{"positions": "rope", "attn_scale": 0.125, "bias": "none", "init_std_qkv": 0.036, "init_std_up": 0.036, "beta1": 0.9, "lr_head": 0.00585, "schedule": "wsd", "z_loss": 0.0001, "train_tokens": 437000000}
MLP neurons of a small language model. Each row is named by its layer, matrix (gate and up: input weights) and neuron, and shows model dimensions 0-191. Each number is 128 + 32 x the weight over its row's rms, rounded and kept within 0 to 255. Numbers have three digits each. A neuron's up and down rows have the sign that makes its largest values positive.
Before each neuron's rows, "fires on" lists the tokens most often at its 100 highest values on Wikipedia text that the model never trained on.

fires on: "r"
L4.gate502:109109115183164151125171162141172098146153128172102132106095095156131150043184129119099210135138114125118156139099119095137177120075128117144117144154093142126160089072091091094095122127092119183184183189081081112128170102151184150080082102130155060158102081181137176159122138056086100197139073125121095153177115160161110146078106141095141136087098122153101188154110129082149166095103154164127193115115109164142142081103124144157138128127142168146070134124128179083092120112134107104093129136112114143093146146164150122206138120106106121115191089168097112092117115156135139198
L4.up502:160102181176100099111185147135203153112171121173124104134106146090119131148206078152094135144087126071091172131139082133121099155066108129104080142093165133131120101148188102151102157092098134094175131110073059138158171094147117134123188143142186103122179087129144160129097149067098130181053127177136137069191112184132110129133134095133120123154089148118158088161156071090090152128147109148123108191103163132087117099116106143180183101144127085106109112154050142164147104156141145084178138076142082122133166135144128145095130162135068111101127162146089115128116141165078177119

fires on: "e", "or", "ot", "ri", "l"
L18.gate411:126142133113167106094101230080131101110097132100124136142077163083068108093129107084123111103126148082130123202127139123152093106117095105119112087133140164102091103141129195129102151094085133104134153128176138131138100163112192169161070130108138134104195139127164126165149111115161099097157095050139136105098124120148044149175116115099179066184129160105183132172154100165128115116162164193148127134099133132154117127059103179173094088140147092144136085126151144085143117167122076079092131189173137142107150105174117112186119108095129151086125099090102138150131160076119230095
L18.up411:091149131049119172084088156112141127125080076076140131149061134060126093100176158130155148129133131082151111138134107175138125145121147163138180185143165107131163174192091127179154148087151171178184173145104146154122127109069154138114109175081177109097105170130167096148104082138211127162161118140140181096091128128152107081123083111110119098144136128112079054163153116095131140124137137163145146113123145092178118101112164151170112139100109108169074092090187081075137088170159152112177089074152086106126155106115091131142076106125107107176161115098161179083103123083171121119

fires on: "on", "r", "ro", "el", "al"
L5.gate276:149114125125082100147159126148178111195152181123090142161102116152158106071132094082063118132169142103126171141162170105173109077124129101119158111156145135154124175126117104131064148144163078146090178177107126106124134132113116108125148057084127133167143132146135119145133138116106139146069120122183096114104112157146181074125143123079108113113130103119095162143104123148153123129087147171089154156172072135112162130180152081168122105074117157085071169094147159088082172131127111117091100139093175148114141205159137113132127125131096135118166141162130127162080062139155122134
L5.up276:133103133112109125136137130163182119151182131149102117091127087086089085093146127118166171195118133076150128142068160073140080120146137052141133137120155105123097135121136125083154161132139084125153149144088111086130212109079112112171109119122119086099137123106128103124117141113159160137082119166171102230139120148119130126151108197216088131111168181187125153177123142118055155137164161143118164117169093111150110110154155140172143104115105149086120125111153155112123100135115135147133089138147113149057154180147126110126153189156062139138166140146108114135090107140114136165

fires on: "an", "r", "el", "f", "ro"
L5.gate600:108096058129137097136127153125176084118171152149188115085094091145115155112100119142184118162128090161143165135119111136162110102131105094171129106170086107150129138120066096119155085150111148104168132175138123084175137106183074141116108124116144106118076082200094156149047068075089095141171138137115128173154137135060160159091150134121160101124157160168105172146104120174101159100162066169142142134078103130123117150113119156173091151140128160143113114171151171153103134099113096066130143118145114167093142187109098135151075155154097139077172127128174208123118080170137129113
L5.up600:180148077171128137041176089140174095100167141177133132133061147180085183162145152166154164126146152102163164122136071180161094123109113222109121105178166100127124050112124120132168129126143143128173119160134080150121124131124090169147111139158101146138118128068113141132084058136081115125186180104203129199176100150167151125098109109142137087114118068067140113105161151135110103065092087112096094123107130135133092107099064056105127117118092121128129102155067098112095157197104111089175132146145074099142130069103090145104126168093158090145133138134132174130124154118154133140

fires on: "n", "ion", "a", "it", "i", "L"
L7.gate173:073135176084167110142147117124112123125139149125082109095123085130181126115124116103149096142124074101093146111110161141143141144097157158050178139143135182151112150131070162130124135128150103189089219136179149116149081165131100170115134121143125135146113177142122095196141055125135074078129108071119189177089145160116146133104123101140146080138095133190162212158113140177129123156160106060134169090146110103126083143159119076135132060143115184081128142127168141059135157097101102133120106187092127131022135134154096136132149139124169121129175155146161174110119179166208113143
L7.up173:134142073114115161146067173117073098162093144088110134129171129126156152072115182106087120120177117065182069099129147140134147169182113148111125185142176102129123094085148125168089214213118140100136076124076157143089148092066142099094127126123081097192120090113146139073096150145123110075159157110126175125134118217177125137196145110109118124116079129173109070104071170083103098127162103095065121129046100170140144095091131140182108168143097064140132106110134110063073147146154076151135124159153151153208092114169107146112110131119144138136145087119171107091076162149143147111

fires on: "e", "th", " E", "it", "on", "ot"
L18.gate85:088113067127099220137163161141135119087142138136141098131080163152086162104121044077126135146135100120103118151137204111162145073108099086049143120113148159096118172087103165157117154147171118210145123145180100133165098146063157075133160094099140189115108145112121172155136154160103092116126131077150129107096091115122118167121093090122126159139127088089108155188084116133150112168176176141135150147147134101142169162143100138200101076126155115125116113079157117099140094175118141075164110163112151146146178133115083152176182082134189211132122113137163129064089079100156108102
L18.up85:071135114160118182108170160074140115097114120140123115113081134134148116122100127126133152079159161130136140117102084124114111120083192132088135199118146165097144090123144158128080104105148134183170119190123133159106100112091147083143159112101133138182130140182114132162146137183140161079109152122122197139117142154103078164181151161127098117091109083129112122154173117174167178115141126167201156133151070144105155139174127124170122131181097117174165091118174087127103094110101083151110114126177156141169097155162079067143146097071167140202152138158089165096166105093146075145

fires on: "k", "ak", "at", "t", "ot", "h"
L15.gate70:130041158129135126085179146157135071114117122073147087158131110124135092164161109123166145090133107176093140138167081085146108162133092137117114150118106147184141135132081165107112149064183098157156141079148127142067215166162120114153181119104124119116126147153148095127142107125097127139148132117118161105097170114070118125109136161085167137105110139122151157143142071151128158095118151121112139164102078129140011099148123119154098098080121151139118099086128176103131168105095103077094121152187138085153165158149129144126228118098112111120159104136150143078129079145138109127
L15.up70:127121168153148149114111092155114134148122110074110088121106143141135131142127060112193063086107195139070134105094065098152097162057143165119122147154148102209125118082103087147120165100169095189091094094102147087118168131109074142142071146161108108107137109145187149169137160111189115094100172136134152116120170205077161087159119130127147128157105109196151158145136034155140099143119138160120116089121108167135111111126124101161103143077086127118126080077133141124169114129125167178124117128108164105146133160169102129114141060080147147217155155151146132133156149140048088099

fires on: " wh", " m", "t", "it", "ch"
L16.gate292:107186124101186170101137152133126093111103147118132121149132088101080155164082123101169132071138109111074137092155104155164099146159118147132172094133119117136166124124127105076162108135106114138101106164157162148156150133090131086177127042140137124161186162071138137201122120085154156134112143127149118123161134104177118123160145123081139145138112080173116095119118128141107096088036095153137111178180141070142169067146171148100135053166127154086105094130134151171128062194120104080102198132098104119107128111127125159102188084113141140105169118118139116133084075149139161201
L16.up292:077215191179141131108121131111096147132169108171078109147083107103125081095179133113149066088162079094100152067095075120128178137144082130121150076146172137127121164169084142102123144122133157118116118124161176155071180076086108128159144125126172131134176188118077122125121136121115191145053127162134119170114131158163125125113137110091127155114092124102155124074178075125133103092131101124156127118092092100163131154180130113108111072098119153099115076145162148144167103117106044124126141177061145080094108123144114134142140122180163098177111065148158144139120110107142100156

fires on: "it", "el", "et", "ar", "i", "t"
L16.gate296:106107060163073159068122127111116087231189172171101129100146159111120157134118107150184116067148086153068126078136098124167134139208138128136123108127120143116171162091042098128080104154113049167198119132134076205079104135105118132158151093115157097139146152128108124160092149136077114155105172098124072146159135168187144119080124093111129117124111137149166105143121117170143116156135116085146145120069086055128157131136117090094135093119140143092123172155157166151136156174117144184142147137147155150118049129176087165114092156071197138129120141152126122098116082142141115109
L16.up296:133152115157156209140144131094098143125122129179073127150087162087097043158108147098113107062157168144125121064142119156127111148098120175150206069142173106222088127142121111127120140133160146118141075120197109136138136133123169135086197080121137156097147139089139129086137146131129171133158156181179079131127196134130193121126118140115079137087164165165135153092147184150165033129158102126188094160134150144079132106136116095113139045025128187130107151106134127193120113130125129177155118132094131131082154126135121122114152147127121107139090155090145111112159068114148147125

fires on: "k", " v", "t", "ear", " m", " g"
L18.gate160:126166089123056090104142157076144101069171105081123100096123109146123190112135128168138102104175103100098087181093111121154142158181125150173133062125136157163177175068162158087170175051127132049139146159147137107125117130132147155129177143133114187089081134157124158220070129177159152066060123074102100187167114154169140085138092163142085111129123129140135143150102121153121087152102120160196152087113074102133074154078119139149163179124145126157139108138129147172152069149119149137116110157146100112111054186133113139142166096159128142166142164208187168114105148130125151121
L18.up160:057111167137104119125091119086152167046143074168134120161179132133116125106103093152190110087114161086126111166152091109114205184152089119117147098110125194182170150080076167112199085086120123129114232071131206121088113127103112102113145074067111108114102116101173169120129120098148112142083132134072123143115142141164114129097181170150063114119112140183083106117107128140123121127164107185121110056100107107100141117203154070180161169079172144107063173080154151168151096109094148136140136147095090128120144138125156144116139148110134122163134160144116076072139121114108123133

fires on: "ers", "s", "as", "es"
L9.gate36:163094131100142138151156101118164071166195065118117123099139036104082094094187101125187141103149145131191193108173139150185157122040138139124155084154122112153151203118087157119162149117079106181140148186168142171125092098093137149138127158174132123126034149165138118105116118115112148111110088104161156152139144104128174096157120119094139165097147111141227120183091111126110115125143137110228152093097109108107124125099106104128136109107132112105094105128082098069077145115083154137196083092141146100124119170060072123114156143137146174132166159091112133151154121150205138128
L9.up36:137124171008141126099219151094154170139115131182103122099160126072134153131167144115143112069105068093113145055166178149148096132116118163128120118032100106096160151114117110100101184161149045170109168102121141075131074113097120129109113080166155179183160118146124113190137096172129166138118121133164121105120145138108130161156116101089158118072067172135100102157132160161090160114181126100154100124181116115091120138127096140164097115133132146148108088115151130108153118181083117161166195165161145130113124116147069172091188147125163151114053113120162154073119119133152092118

fires on: "b", "m", "o", "p", "a", "t"
L17.gate404:157126167057098133097114155097100143126138120149093123113162191132085121198139155138133131118099142100100107133117123133162119126098113041163169147097050124138120136130165156176085082139116134122125163136105101140203129150118120160160107097099174132089100200151213130176070098097135122132144155105124075057129181143124157105127132205143112144129119173157097139194111147128117165082075149134125100115138123141084114078128210133135165171133132164172160130129115154164078121062083147059097108129141117086095071130130114144053169146197109106130146134145079172159139120069112119166
L17.up404:162194155108106131135090127159157109105102160111078121050140110138183054180146067157119060109145137144120124155122116137121167094200154133116118126115105112097120111108128161164106143176116125153139123141098119136165134101162069112168147170180117113156150137159099122103129100159125146108137110119124191168105149107102172137101107060077133098154143130176117138127163125137151133125087122078095142160205079070118103108130132146136168114105153113096181115109090154098093135086119174097133150118143095060065092163083174130103173133188159134173141104126140111180115141116103115199

fires on: " m", " g", " c", "im", " C", " and"
L15.gate214:154213074058113124088132186085177136131153122129160102109184065156147145112128054082136172108085049148125143128111129141129150106161101101150085158113150113150112157050099113171122060068128107082130159104133123156179128160154106120183182083118129097134107193088138118144119129143142093114063136063106142116105146124148159122094128112168093074146061103134074185156111095165158120130128110156176106106065118072144122136135152177152125157120107078119147188107116124087167163138113118153193112143059169136153081108127136101116148095139154135119143090116116154085165170162131159135
L15.up214:113120075081160160127152123116143086121120080200183082106176106122162105125088052122138148100086103060114082149100034084134152092178138134101153134146131137167200227166067153175138146099127134100138155143033168147168135114102150127163138128056141141152142141069127127163105153139150131095100148105139108106118159119147181133112098132113084109139142097111145137153168086129151136138123108182125098155081119114155094174108084165126188114088165116071115154095150125086182181083145148153123086063131153119061105137122138097148171141089162120134133120138103107166197197151057122113

fires on: "t", "r", "it", "at", " c", "h"
L17.gate107:134108087166143129127190176165164090088118118145171126098151161053136095143092098128102178076164074104092130143128139065176107168121116106122140142113058149145159119146089073137105104075147121212125092116105069104162112088135139147136116080067138124168140115194144095133106134098140163140117140102119122074140176129107137177132117156185139108109069164137114086186175070149133124120133111149153080131172070089131160124094126102120115115101175098110113107081226129103145181114074106039145139118152087110077104103134149181084157133134089113136105137121143082122151131191139115112
L17.up107:107094121160102155112123149104171116152117085112103090087122085122162173123129162177166151110076100097107193111145080102125129103149158093059140117104164187134141111117103126118147108131132131128158108085102188072134164145136184102127149095187133156130174129108138149178125116110137119123141097147124118178109148150125110193190158087148177069139112062130088101174124115077149118158107112086117100151160152087102188120063110139158149087170142138139076115133106099088162120112162111189113112139092156093178162157182115165113177057112113129127132071113108093163129163099095080064

fires on: "it", "a", "es", "as", "t"
L9.gate249:092177144120169149138141142130184111116141155102139073142131058104080145132170109082153090148119105169141152090125135144138131131067085117155138119082145184142198143106111133135094150146113086177086147133113123128104150095126111153102128119082082135099126123128112105155094111085176106124145145102103091138150094170122168129113095197099069164120054181119213123170110121171149196057093125128156097146199101139132142113142125150155143097127122157109106152150128140137140057160134083120119134116120119185113101164148112142159140123151144145133187120117097130134140102213144113199
L9.up249:120129131095185188117108174172100147125100086116124216150122129076105151111109119103162055100156102106115153084098143218180111166120142136150156146125075144130146093115134119114095167096099132135121104096114113133145129083105116163105179135141111136159133107125109087099206104118059054142125151098158102090115131127099204181148097115049155097079150158095136111111135152168131140139130070083136147145095154126114115113104144118148073175147117116111088102163109113109105111190132085121104141123174106137163067122139087147134124103089130147126134020129137183064150126200122106147